Weights of a small transformer language model.
Size: 14 layers, 4 heads of 64.
Training: a variant of Muon for these matrices, 525M tokens, 8063 steps.
MLP neurons of a small language model. Each row is named by its layer, matrix (up: input weights) and neuron, and shows model dimensions 64-159. Each number is 50 + 10 x the weight over its row's rms, rounded and kept within 0 to 99.
After each neuron's rows, "fires in" lists the words (lower case) most often at its 100 highest values on Wikipedia text that the model never trained on. A number after a token or word is its count.

L3.up468:37 58 40 42 47 56 54 44 50 47 34 62 43 35 43 50 54 56 50 27 48 70 46 53 45 50 51 69 51 15 54 51 46 47 60 24 53 54 44 60 52 60 51 46 46 57 29 34 62 58 46 51 45 45 60 44 61 67 51 53 65 25 59 64 60 43 39 56 59 46 58 64 66 52 49 41 69 45 62 59 57 49 43 55 56 52 52 53 57 52 57 48 45 26 49 45
fires in: "an" 62, "a" 37

L3.up221:60 47 63 55 68 63 50 31 42 51 52 41 42 59 52 43 41 52 60 49 35 55 55 80 56 63 50 64 64 38 51 23 55 42 54 53 42 44 52 46 58 56 54 41 48 48 46 55 48 60 49 65 34 47 47 37 55 46 52 56 57 40 42 56 49 60 44 29 33 51 67 56 38 46 66 46 59 55 56 57 46 46 39 58 45 53 52 41 75 59 53 51 33 47 57 54
fires in: "this" 32, "which" 19, "that" 10, "it" 8, "only" 4, "top" 4

L3.up530:67 69 48 53 48 64 62 39 58 61 39 55 47 60 34 60 50 48 47 43 52 59 40 53 56 65 65 61 66 28 48 45 45 46 48 49 36 67 57 53 59 51 44 42 47 43 53 61 53 43 47 54 48 52 40 35 65 48 46 48 43 72 52 51 47 26 49 59 53 54 65 36 47 51 46 52 51 59 57 60 45 45 45 51 70 49 63 57 31 61 54 34 51 45 65 51
fires in: "before" 23, "southern" 14, "california" 9, "mother" 8, "performance" 7, "therefore" 5

L4.up674:55 60 48 69 61 55 41 38 47 53 56 60 60 46 65 52 52 47 49 45 63 45 18 55 61 46 62 36 44 55 53 54 68 44 45 45 54 38 56 39 50 69 68 59 49 47 41 52 44 53 51 40 56 55 50 53 48 66 56 49 35 49 34 57 39 48 34 59 36 51 55 48 43 52 53 53 37 42 50 49 49 40 41 50 52 61 48 43 51 41 51 38 53 37 58 42
fires in: "became" 21, "being" 18, "was" 15, "been" 15, "while" 6, "when" 6

L3.up471:57 61 59 52 53 61 25 59 47 60 58 61 74 58 29 51 61 37 37 36 36 33 44 47 38 66 49 53 45 46 55 61 47 57 67 50 58 67 30 50 59 53 58 42 47 50 47 52 44 49 34 56 57 44 52 48 46 46 52 62 49 39 52 52 53 50 61 44 45 34 50 47 59 63 57 57 44 41 47 46 66 60 41 43 39 74 52 50 39 46 42 64 46 25 44 58
fires in: "there" 31, "him" 22, "career" 8, "they" 5, "america" 4

L3.up43:65 51 44 60 43 59 39 63 57 60 26 31 47 48 47 71 32 59 34 44 50 49 66 41 40 58 38 57 34 54 54 44 41 54 58 46 45 53 59 40 48 71 45 43 53 53 68 42 45 42 46 55 38 47 57 54 52 43 36 61 58 38 62 45 59 44 47 36 29 50 79 50 42 49 47 58 57 44 56 61 38 58 35 52 48 57 39 55 47 58 39 41 60 55 44 46
fires in: "as" 82, "las" 5

L11.up197:61 43 65 41 50 48 47 71 52 52 57 46 49 64 42 47 60 34 48 33 65 46 38 59 74 53 29 56 55 44 50 49 52 61 37 62 40 53 51 42 36 50 62 40 60 52 37 46 26 49 44 65 44 49 55 45 58 41 51 52 46 52 59 64 57 57 49 30 53 58 49 62 35 62 72 46 48 33 44 46 40 64 45 55 55 35 39 40 43 91 49 46 43 79 41 36
fires in: "who" 27, "which" 10, "have" 9, "had" 7, "that" 6, "has" 4

L8.up712:51 42 36 46 59 38 41 60 42 52 56 54 61 24 64 47 50 44 59 42 53 41 47 53 50 45 75 49 49 47 48 56 57 56 47 44 67 36 43 53 45 54 35 51 46 61 26 39 43 52 40 59 49 62 61 64 49 41 58 39 40 47 62 54 50 45 49 44 47 59 63 36 46 44 50 24 64 32 51 45 32 44 55 51 37 55 48 55 53 50 66 53 74 37 33 62
fires in: "a" 65, "full" 7, "multiple" 6, "la" 4

L6.up655:34 54 36 54 66 50 57 48 41 72 53 56 54 40 43 60 65 56 55 36 50 48 60 43 71 59 43 72 53 51 47 40 55 60 50 52 79 51 49 53 58 87 40 55 53 47 36 39 60 38 50 50 57 68 46 43 44 29 51 52 59 42 48 59 55 63 51 47 48 39 38 62 53 57 62 52 57 49 38 55 47 38 64 46 49 51 34 41 52 45 45 51 50 47 49 53
fires in: "of" 77, "north" 9

L11.up834:47 54 61 49 60 57 42 49 54 48 37 38 45 52 58 54 64 70 47 30 61 55 48 46 84 56 44 28 69 50 62 43 49 58 39 58 66 58 68 38 29 56 59 59 39 32 51 42 61 44 57 50 48 53 40 43 47 47 54 50 57 37 62 47 71 53 40 30 38 67 44 46 59 45 60 46 37 52 52 46 24 40 49 57 48 67 35 60 40 60 45 40 59 61 45 44
fires in: "of" 56, "a" 4, "and" 4

L9.up389:49 60 47 63 52 58 36 60 74 48 45 41 59 65 49 53 35 45 49 43 55 53 39 48 62 54 58 56 39 44 52 60 29 46 50 54 40 47 58 62 41 47 51 53 55 57 62 51 56 39 41 49 46 57 57 59 46 46 41 54 62 39 61 31 66 48 57 57 41 68 59 56 51 37 48 47 46 56 49 64 57 44 56 54 40 39 64 52 52 69 58 63 47 49 51 48
fires in: "career" 40, "website" 8, "performance" 5, "player" 4

L4.up401:39 58 48 55 40 63 46 35 30 50 33 54 40 34 63 71 63 42 50 61 38 46 50 51 40 63 55 38 56 54 57 51 62 58 55 44 49 39 63 39 49 67 60 69 46 50 52 49 58 39 50 53 57 44 55 67 52 47 53 41 72 57 53 51 45 33 50 51 57 49 47 49 44 41 55 55 62 45 48 51 55 45 70 43 43 34 44 30 47 53 55 46 43 55 58 52
fires in: "of" 46, "the" 10, "used" 6, "from" 6, "as" 6

L4.up736:39 51 48 45 60 42 27 66 37 46 36 44 41 51 43 63 49 48 51 44 51 57 50 60 58 54 55 42 46 43 57 76 37 44 58 48 56 42 55 51 52 48 68 48 52 71 54 70 53 58 55 56 45 65 31 61 46 61 46 54 62 43 66 43 37 53 51 49 36 49 68 55 36 65 54 40 45 40 43 48 57 44 37 49 78 61 46 47 51 53 40 53 40 56 54 60
fires in: "became" 13, "including" 9, "mi" 8, "made" 7, "before" 7, "become" 6

L11.up835:56 60 59 51 40 54 59 49 43 48 57 54 41 60 43 60 33 51 42 47 38 51 33 47 64 49 53 57 40 67 46 39 46 57 56 52 46 42 44 21 32 36 53 57 37 48 45 59 31 56 84 62 59 64 67 48 54 42 51 51 42 45 43 41 56 55 50 47 44 52 41 46 51 48 40 46 44 46 56 58 46 43 61 57 47 50 46 36 41 47 56 23 50 65 54 59
fires in: "1" 22, "13" 12, "business" 11, "18" 8, "17" 7, "16" 5

L11.up112:56 51 50 69 60 42 65 52 36 69 59 52 54 75 54 64 35 47 36 45 64 63 44 63 62 51 37 41 57 31 41 48 40 45 54 48 31 44 55 44 55 49 69 76 34 48 41 32 49 38 57 44 52 54 46 63 51 42 58 46 58 47 64 63 43 47 33 55 51 47 44 25 74 36 72 39 55 53 52 43 58 55 49 53 55 54 40 48 43 54 63 73 68 49 64 57
fires in: "to" 64, "at" 9, "of" 5

L6.up783:61 62 43 60 70 57 45 50 48 63 41 44 43 50 37 54 54 58 59 53 47 60 37 73 36 44 36 44 43 47 66 49 56 55 50 53 43 34 62 42 47 48 40 67 61 43 49 42 75 52 46 55 55 59 45 64 53 75 58 49 57 52 38 52 56 53 63 42 62 53 44 56 63 74 60 24 44 43 39 61 48 66 52 36 35 43 65 67 50 63 52 32 46 52 48 61
fires in: "had" 55, "has" 27, "have" 8

L11.up154:63 59 65 45 43 56 41 50 47 47 51 45 42 49 21 46 50 57 44 48 48 59 72 53 56 42 64 67 56 46 48 52 48 49 37 31 41 62 44 53 60 44 37 47 41 43 49 67 37 44 43 38 61 47 45 58 44 50 46 48 46 66 43 55 53 52 46 50 64 41 36 39 58 43 52 57 53 51 49 43 52 56 63 73 38 52 51 58 55 70 63 56 58 36 62 34
fires in: "in" 81

L3.up596:47 50 60 58 77 75 52 41 53 44 52 37 52 47 65 35 52 47 48 49 55 49 35 43 46 55 59 67 52 38 50 56 40 55 24 61 64 50 60 46 50 44 24 61 59 46 59 55 60 63 74 37 34 47 43 63 55 64 54 60 57 47 60 68 54 53 37 51 40 49 50 54 55 58 36 36 58 50 43 48 39 37 50 45 48 48 53 48 53 49 44 61 66 55 54 42
fires in: "was" 42, "is" 28, "played" 4

L9.up510:60 46 66 45 59 56 58 46 45 57 51 52 60 47 48 44 48 46 56 35 34 62 49 54 45 39 44 59 37 38 64 44 29 44 72 66 51 59 48 31 42 45 37 57 50 38 60 49 19 49 43 39 36 46 38 33 63 47 32 67 43 42 45 52 44 59 46 45 67 59 46 45 58 39 73 43 61 48 54 46 49 38 53 53 58 45 49 40 58 50 53 42 55 65 44 57
fires in: "and" 29, "as" 17, "but" 5

L7.up815:47 59 58 61 60 46 40 57 49 46 55 52 59 72 40 52 40 50 58 51 54 33 44 36 63 69 51 52 51 50 67 35 59 36 71 53 48 59 62 52 70 63 60 49 55 61 56 41 59 51 40 65 33 42 49 35 61 40 44 53 47 52 52 43 57 40 54 53 63 60 42 45 53 54 59 42 48 64 48 49 34 40 59 63 50 57 40 44 45 31 47 52 29 51 65 47
fires in: "of" 46, "education" 7, "cricketer" 5, "institute" 5, "stadium" 4

L11.up404:62 42 58 46 44 58 44 48 55 63 38 37 69 51 36 49 58 42 41 43 41 52 59 61 41 55 36 49 48 35 50 61 50 50 50 50 51 57 52 43 48 51 49 37 57 48 52 64 51 72 43 58 49 31 62 65 64 48 43 71 51 32 49 40 33 51 49 26 46 64 51 62 59 57 56 64 46 54 37 39 56 28 52 62 55 55 79 37 51 57 44 46 58 61 39 46
fires in: "with" 14, "and" 14, "as" 8, "has" 8, "is" 8, "having" 6

L4.up208:42 44 56 54 38 35 45 63 48 55 41 47 69 63 46 61 47 51 49 44 46 29 40 51 53 41 38 49 59 37 55 49 53 48 61 46 61 35 51 46 67 47 42 37 51 44 54 39 53 37 45 53 49 54 51 40 50 48 54 64 35 21 59 71 60 34 53 45 54 59 34 39 50 45 32 54 40 36 53 50 67 57 59 58 49 40 63 51 57 69 60 35 54 36 52 49
fires in: "career" 48, "cup" 10, "personal" 4

L4.up67:48 42 56 53 54 57 42 48 65 52 37 29 30 55 42 46 57 39 37 37 56 40 47 56 55 41 34 54 57 48 44 48 54 46 40 50 46 36 65 46 32 53 61 61 62 64 64 49 54 42 55 48 39 41 42 59 54 65 32 64 56 45 49 61 57 36 58 64 48 61 48 41 37 64 47 51 43 56 72 49 44 47 51 55 67 71 41 34 51 51 62 68 48 48 48 34
fires in: "as" 66, "became" 20, "become" 10

L7.up189:52 49 58 52 51 62 42 66 56 57 49 64 38 71 60 63 50 58 55 38 46 56 33 57 49 41 42 56 62 51 40 49 54 67 40 47 54 60 55 41 55 38 56 64 51 40 53 52 58 33 32 49 42 48 58 36 49 64 61 48 52 42 64 35 45 71 52 62 54 54 58 52 68 36 35 58 57 51 50 70 49 52 53 42 59 44 67 43 32 68 45 27 55 33 25 62
fires in: "they" 15, "her" 14, "his" 13, "codman" 5, "man" 4, "fire" 4

L7.up656:50 52 54 67 65 55 40 54 43 53 34 57 42 58 67 40 39 53 44 62 42 53 39 67 32 41 63 58 58 50 52 50 42 54 43 45 50 71 54 66 53 46 52 51 59 54 55 64 44 57 38 64 60 32 51 46 40 42 54 56 47 34 52 52 58 63 67 38 47 45 67 62 57 54 30 42 52 43 39 55 45 73 32 47 56 36 60 47 73 63 55 66 47 36 48 49
fires in: "his" 38, "their" 14, "its" 8, "her" 6, "s" 5

L4.up756:52 47 54 49 63 54 42 43 56 56 61 50 43 43 46 54 50 39 45 51 54 54 31 57 54 58 46 57 67 45 41 66 63 50 53 55 59 53 53 51 42 56 56 49 62 51 50 47 38 66 25 61 43 40 50 67 72 42 49 52 46 46 51 59 55 62 59 41 49 53 33 53 36 51 64 41 53 56 49 48 59 38 56 38 29 75 50 39 42 50 41 41 70 40 49 57
fires in: "the" 20, "there" 17, "since" 11, "until" 9, "from" 7, "where" 7

L4.up620:46 55 66 34 64 45 39 45 41 20 61 40 63 60 60 53 53 42 52 49 47 63 50 49 51 38 64 50 47 48 60 45 47 39 57 32 42 49 50 37 39 47 71 51 59 63 55 41 44 47 52 46 36 55 46 66 62 55 53 48 49 32 51 61 69 41 53 48 46 59 52 65 36 59 51 50 47 35 40 49 66 66 44 43 47 37 39 69 51 63 59 42 49 62 56 56
fires in: "early" 12, "to" 11, "near" 10, "t" 9, "in" 9, "years" 7

L7.up790:58 45 49 36 59 58 40 53 45 48 44 46 49 64 64 62 55 52 44 29 40 56 35 50 57 59 38 43 69 61 53 52 57 54 62 38 59 57 44 65 56 54 52 54 35 62 49 50 50 55 62 59 37 41 36 63 45 51 32 39 56 56 55 64 29 53 42 46 58 57 51 58 63 60 50 50 64 33 34 43 51 50 55 61 54 43 63 56 62 50 38 72 48 54 25 50
fires in: "which" 15, "that" 12, "education" 10, "of" 9, "among" 9, "what" 7

L6.up39:35 59 45 47 55 33 57 42 38 44 42 46 47 53 38 44 56 47 48 50 48 59 57 53 50 53 60 42 49 70 23 51 43 22 51 64 50 59 68 26 59 44 59 60 44 45 56 55 39 39 58 46 43 62 48 41 60 72 51 62 55 44 49 52 52 65 58 64 40 47 48 58 51 51 41 68 49 53 45 36 50 48 50 54 40 58 61 60 50 42 65 67 46 43 58 61
fires in: "1" 17, "2" 13, "scientific" 7, "votes" 5, "capital" 4, "0" 4

L11.up47:57 59 70 46 43 58 53 52 63 35 37 59 63 47 33 64 43 58 62 43 34 27 27 47 61 62 53 57 47 60 48 72 56 47 57 55 40 48 38 52 44 48 53 49 53 53 53 55 42 52 59 60 44 49 53 39 63 46 55 45 68 69 46 39 53 50 52 40 34 54 42 56 58 53 56 47 42 60 43 68 32 48 46 50 58 42 69 36 47 63 49 45 50 45 61 55
fires in: "1" 32, "18" 13, "13" 9, "21" 6, "17" 4, "16" 4

L4.up842:63 60 44 62 45 57 45 47 34 60 63 60 50 42 67 58 40 57 61 33 48 52 53 52 45 53 29 59 60 43 47 39 43 58 47 37 34 52 54 38 73 50 48 59 41 38 56 48 35 51 55 30 70 68 52 60 76 36 53 74 28 61 40 47 43 45 59 40 56 40 45 46 52 44 54 50 45 53 52 48 50 51 60 69 46 55 62 54 60 34 51 43 40 51 50 41
fires in: "including" 29, "as" 20, "included" 10, "includes" 9, "include" 8

L4.up628:36 62 54 43 53 55 44 51 49 62 45 42 41 52 47 58 49 49 45 55 49 76 50 56 50 45 35 51 49 64 54 44 45 36 39 60 53 46 44 35 66 66 48 46 71 75 62 44 38 55 41 35 48 51 42 52 43 35 53 57 48 44 51 54 66 49 54 44 50 48 56 39 50 38 45 40 47 51 50 45 43 24 66 41 58 59 51 50 48 56 49 35 62 37 50 42
fires in: "including" 24, "because" 13, "become" 9, "became" 7, "include" 4, "before" 4

L7.up493:59 68 49 59 64 57 39 45 54 61 37 55 45 42 45 64 37 41 36 39 48 43 52 79 51 62 41 46 73 63 72 60 40 45 36 59 40 50 66 20 54 46 41 51 57 36 61 66 36 41 56 61 67 45 65 41 46 50 59 50 51 40 56 38 36 56 40 51 72 55 58 54 60 63 47 41 39 37 62 47 37 48 57 54 72 35 47 67 48 61 36 42 48 47 41 50
fires in: "had" 29, "have" 24, "to" 18, "without" 7, "must" 4

L4.up134:44 67 43 50 60 47 39 48 57 36 49 45 55 34 62 48 43 58 57 53 62 40 56 46 53 66 36 59 47 56 40 51 30 49 77 60 55 48 46 41 54 29 47 63 53 45 46 40 48 37 30 36 50 39 53 67 43 69 66 51 37 29 48 63 41 53 48 38 27 49 53 69 55 39 51 41 45 56 66 50 60 43 56 34 59 50 73 45 63 76 48 48 49 57 60 47
fires in: "both" 19, "career" 12, "college" 10, "croatia" 5, "least" 4

L7.up279:48 55 45 55 32 75 42 45 51 38 64 44 60 50 52 43 57 47 59 54 38 59 37 70 67 63 60 41 49 58 54 58 39 49 63 38 42 40 39 43 51 57 49 54 48 45 64 59 52 39 61 65 40 52 68 45 53 46 45 52 50 42 45 66 55 64 41 47 67 44 48 49 40 44 46 52 38 53 38 19 54 33 57 57 39 47 45 64 64 25 52 48 60 40 56 48
fires in: "as" 18, "after" 14, "at" 11, "to" 8, "while" 7

L11.up293:55 63 56 43 58 55 68 41 44 51 36 37 47 50 41 48 46 50 47 47 57 58 64 57 54 51 46 42 57 58 46 62 53 39 48 37 53 53 60 44 59 58 41 41 21 55 58 44 57 53 60 47 52 53 45 36 67 48 49 47 44 46 43 51 49 57 31 61 61 45 50 42 58 32 47 57 57 63 56 34 59 42 64 55 34 49 40 39 69 52 75 52 61 47 59 43
fires in: "in" 49, "of" 42, "to" 4

L3.up876:49 55 45 59 53 55 43 40 51 45 53 36 39 46 47 44 46 43 39 48 47 57 53 46 68 49 43 56 44 48 68 46 55 58 43 68 48 46 52 43 45 41 50 47 55 55 53 48 45 54 63 65 51 37 37 51 62 56 70 32 49 46 77 55 47 51 46 48 49 39 59 48 33 55 36 51 33 49 35 41 61 71 45 47 74 48 60 49 46 56 53 32 48 49 65 51
fires in: "had" 20, "series" 17, "only" 7, "major" 5, "species" 4, "parser" 4

L6.up21:51 56 55 60 60 63 65 39 46 36 54 49 34 42 69 48 64 63 61 43 62 47 47 38 42 58 37 60 40 70 51 53 47 48 54 55 45 43 67 35 54 52 52 60 43 55 57 38 43 33 61 40 48 47 61 47 45 61 51 38 42 41 48 47 61 57 57 55 52 52 57 45 58 59 48 39 53 50 51 52 54 36 61 54 37 72 49 48 61 43 59 44 52 42 60 41
fires in: "as" 35, "and" 16, "including" 13, "with" 6, "of" 4

L11.up140:63 44 56 19 51 55 47 62 58 48 42 41 43 38 61 46 53 49 57 55 43 45 56 55 43 44 56 58 41 57 67 50 44 58 55 32 54 57 53 44 38 39 40 61 32 46 45 27 38 67 48 44 62 51 53 66 49 65 42 52 42 50 39 62 44 63 44 58 47 47 47 48 57 52 49 46 41 34 66 41 58 62 43 58 47 59 42 53 44 62 53 71 61 48 48 57
fires in: "in" 79, "took" 7

L3.up668:65 59 45 54 55 48 54 37 45 59 49 76 52 44 46 57 45 48 56 46 52 42 46 54 48 42 46 66 67 21 53 45 54 48 65 51 67 51 55 40 56 47 38 47 44 37 57 32 52 59 46 66 58 56 56 46 48 64 58 74 65 38 60 42 43 55 34 62 54 46 48 44 71 54 53 41 57 30 67 46 49 30 40 65 36 42 44 50 35 49 65 44 52 54 53 43
fires in: "a" 54, "signed" 6, "transfer" 4

L3.up792:50 63 55 53 46 68 61 44 40 30 34 58 45 47 56 58 44 52 48 51 44 53 44 55 42 42 63 63 46 37 53 55 48 47 65 44 33 47 66 55 49 38 40 47 57 73 51 51 59 59 56 70 48 55 51 43 60 60 65 26 44 50 52 65 62 54 46 41 35 64 56 50 54 60 33 60 60 37 42 49 60 65 48 36 42 61 49 39 33 66 36 50 32 39 61 43
fires in: "in" 100

L3.up99:45 49 52 27 60 55 50 43 51 44 39 47 48 48 51 42 37 42 58 45 43 64 42 38 52 53 68 42 42 31 49 62 48 55 64 29 46 51 46 51 49 59 42 59 49 35 53 31 59 32 50 36 53 44 26 52 48 48 45 61 60 61 72 45 42 55 58 58 47 59 60 47 44 43 42 40 47 37 48 49 44 54 41 50 45 53 60 55 41 73 53 56 32 58 54 58
fires in: "work" 22, "works" 11, "world" 8, "worth" 5, "word" 5, "cultural" 4

L6.up515:46 46 59 64 52 41 39 47 47 47 37 71 63 57 56 53 67 41 40 27 33 53 63 35 34 40 47 50 57 30 49 54 57 51 50 51 74 42 48 51 54 46 33 71 52 66 54 42 46 46 64 48 52 45 52 49 59 49 43 46 77 59 47 48 42 49 50 60 55 63 53 57 49 57 51 33 62 37 48 55 41 68 49 50 48 52 47 46 56 42 69 41 63 27 59 48
fires in: "a" 76, "an" 24

L6.up553:35 66 38 56 51 41 37 39 42 46 35 53 47 58 53 51 64 73 51 39 42 47 53 45 70 40 44 53 53 48 51 68 53 47 50 65 46 61 45 38 41 55 36 46 44 64 49 47 47 54 40 59 48 51 32 39 29 51 51 48 53 40 45 56 43 58 50 48 53 64 30 64 50 50 56 43 45 43 36 45 54 36 59 51 57 52 45 45 55 43 44 35 41 37 54 51
fires in: "a" 38, "the" 14, "and" 12

L11.up756:60 59 42 54 37 37 44 38 45 55 49 51 66 50 66 42 55 56 50 47 42 57 42 59 45 37 62 55 56 41 49 62 63 48 40 62 50 35 53 49 41 44 49 60 49 53 42 56 38 55 42 41 45 57 62 45 53 39 46 62 76 17 54 49 54 45 37 50 51 47 47 36 43 51 60 48 45 50 37 39 44 45 56 52 49 57 53 66 46 64 53 40 59 39 79 58
fires in: "a" 45, "is" 6

L7.up392:58 47 49 45 52 55 13 52 42 30 49 52 41 35 39 48 51 50 48 50 54 49 51 59 53 48 51 72 40 38 67 38 53 60 44 48 53 34 60 44 58 63 52 70 45 62 49 55 57 64 54 42 55 40 28 60 50 69 31 42 45 55 45 54 35 52 53 66 60 34 54 68 48 49 45 42 46 53 50 56 40 58 38 55 51 39 65 42 60 40 46 62 61 56 55 66
fires in: "was" 69, "is" 13

L3.up669:54 44 54 64 51 50 38 56 19 51 41 51 54 58 51 53 59 42 58 54 39 68 45 38 61 45 48 46 61 56 43 60 40 43 43 68 58 53 42 42 44 44 32 68 64 50 38 31 48 33 45 61 44 49 56 21 51 58 46 58 46 60 45 43 43 57 65 32 62 41 52 62 53 29 56 61 42 47 40 51 49 46 33 48 63 63 51 49 38 55 49 44 64 55 60 36
fires in: "5" 14, "1" 14, "2" 13, "4" 9, "0" 5

L8.up417:55 52 51 56 56 55 56 51 35 47 60 41 59 52 50 48 57 51 36 46 51 52 40 45 55 65 50 46 47 51 40 51 47 46 53 34 35 38 35 44 56 54 44 40 54 55 42 34 51 46 45 45 41 67 43 56 64 46 70 37 41 50 57 42 57 53 60 74 72 47 42 46 59 37 44 51 48 60 61 50 63 51 47 47 38 43 40 53 57 43 68 42 54 35 53 20
fires in: "to" 43, "of" 28, "under" 17, "near" 6

L11.up6:53 49 40 48 59 55 65 68 48 38 63 27 57 54 56 67 63 68 34 35 50 46 46 61 49 43 58 56 46 38 42 36 21 43 68 43 24 80 51 43 49 54 52 54 53 43 49 57 45 48 50 32 58 42 56 49 62 40 51 32 45 31 53 48 53 38 56 51 45 65 57 35 51 46 65 50 57 40 69 52 47 74 60 52 40 43 37 52 49 49 63 57 53 55 56 45
fires in: "an" 45, "on" 14, "new" 9, "as" 5, "or" 4

L11.up19:47 51 51 46 69 51 68 34 38 40 58 54 71 42 61 51 54 65 41 42 43 45 51 44 56 54 70 45 61 33 53 73 58 54 47 54 52 46 51 47 51 56 38 59 45 59 50 44 71 44 50 73 47 65 49 58 47 57 31 49 45 51 52 41 50 45 42 65 35 52 34 67 55 76 53 53 46 27 45 68 49 70 23 49 39 37 61 46 48 44 59 55 65 40 54 54
fires in: "a" 65

L3.up330:34 57 26 53 46 39 73 34 39 41 48 36 38 55 51 49 47 42 64 51 35 48 52 42 63 52 47 56 62 55 45 57 62 62 43 51 33 44 72 33 58 49 47 67 37 48 56 59 50 44 51 40 51 53 59 60 62 47 45 45 66 58 49 48 46 38 51 54 30 39 43 48 60 41 59 44 55 49 67 51 66 51 69 51 47 55 48 47 61 37 53 43 40 70 43 47
fires in: "season" 24, "republican" 7, "against" 7, "5" 7, "aged" 5

L8.up636:52 43 39 52 64 52 38 59 46 51 48 44 56 62 52 68 61 58 44 43 61 40 59 52 57 63 51 36 49 50 49 53 62 52 53 55 38 54 46 49 45 62 45 62 61 38 63 65 43 52 52 38 52 50 32 65 55 35 40 41 63 81 48 66 49 44 69 38 39 28 51 46 33 49 43 50 43 52 39 27 43 33 48 18 64 60 62 34 49 54 54 49 39 51 38 58
fires in: "the" 55, "texas" 6, "america" 4

L8.up704:57 52 49 35 62 64 50 40 41 64 55 57 41 63 64 57 54 57 48 43 46 64 45 47 51 50 38 49 32 37 45 45 34 51 48 50 47 67 72 52 43 54 46 41 43 38 65 48 47 39 43 61 49 42 49 61 47 35 44 42 23 56 67 50 60 36 55 57 30 41 39 68 48 34 44 55 49 59 36 32 43 49 45 52 76 63 40 37 72 50 59 49 46 33 50 53
fires in: "the" 57, "main" 4, "major" 4

L4.up154:48 37 47 56 52 41 37 67 42 52 42 46 64 71 46 33 40 52 58 51 44 68 47 46 70 39 71 72 64 36 42 61 34 44 47 40 72 58 70 34 48 41 52 34 45 54 54 45 61 48 58 58 44 40 48 69 55 45 29 45 48 71 59 56 54 61 56 30 55 74 57 59 39 53 50 62 49 56 35 41 75 62 47 42 56 59 51 45 40 50 49 56 46 35 67 47
fires in: "published" 13, "world" 11, "work" 7, "public" 7, "works" 6, "competition" 6

L6.up119:55 35 37 53 67 45 60 30 42 56 43 37 42 62 56 53 46 49 61 57 54 35 48 54 39 69 44 48 37 46 52 45 54 41 43 60 87 46 56 42 61 59 30 43 60 49 51 49 81 44 55 36 34 61 55 50 63 46 49 56 47 80 42 56 48 60 66 50 56 24 39 54 48 57 44 47 48 44 42 54 49 43 47 52 45 68 43 42 42 53 43 58 61 53 40 55
fires in: "the" 52, "early" 11, "this" 7, "late" 4, "19th" 4

L11.up187:73 56 45 51 48 50 57 53 45 56 46 83 42 23 47 52 53 60 32 32 57 64 58 52 44 63 55 50 52 50 63 56 68 41 63 64 46 37 56 47 41 50 43 54 37 36 54 61 54 52 49 41 39 44 61 47 47 53 58 68 49 58 40 36 37 60 56 56 75 39 56 52 46 55 49 34 53 50 45 44 47 50 44 42 43 56 57 58 60 49 67 51 44 47 49 55
fires in: "a" 100

L11.up505:45 58 65 41 42 39 49 54 59 63 54 43 52 61 47 45 63 39 38 46 53 34 40 58 67 60 57 33 50 47 44 37 55 58 39 42 56 48 58 67 54 61 41 49 55 53 38 54 56 46 38 65 43 74 46 32 49 40 52 49 35 70 57 42 39 47 38 48 66 34 36 54 49 42 44 40 44 46 70 61 55 51 67 48 40 58 25 30 53 67 64 61 52 54 66 43
fires in: "by" 30, "of" 28, "in" 23

L9.up630:48 64 39 48 62 35 44 48 59 50 43 54 48 30 69 42 53 65 53 44 46 43 60 56 41 59 53 51 56 44 39 39 43 41 44 56 66 35 54 47 40 40 42 31 54 58 29 44 51 38 65 45 49 42 50 48 35 52 61 46 44 20 53 46 32 52 45 58 58 45 31 53 48 54 59 54 70 40 53 44 48 56 57 63 37 37 55 50 46 53 47 39 69 37 42 35
fires in: "a" 67, "right" 4

L7.up61:38 37 61 42 44 45 36 48 51 50 49 38 42 51 38 59 55 60 42 49 56 78 58 59 43 52 46 32 55 63 52 42 50 57 45 45 46 48 47 38 53 59 60 61 52 65 48 63 36 37 48 65 53 66 68 43 62 46 48 47 62 40 48 59 43 57 44 54 81 39 57 63 58 33 55 45 59 38 56 43 40 65 50 57 55 37 53 57 71 48 52 50 46 50 55 40
fires in: "at" 19, "on" 18, "under" 7, "after" 6, "activities" 5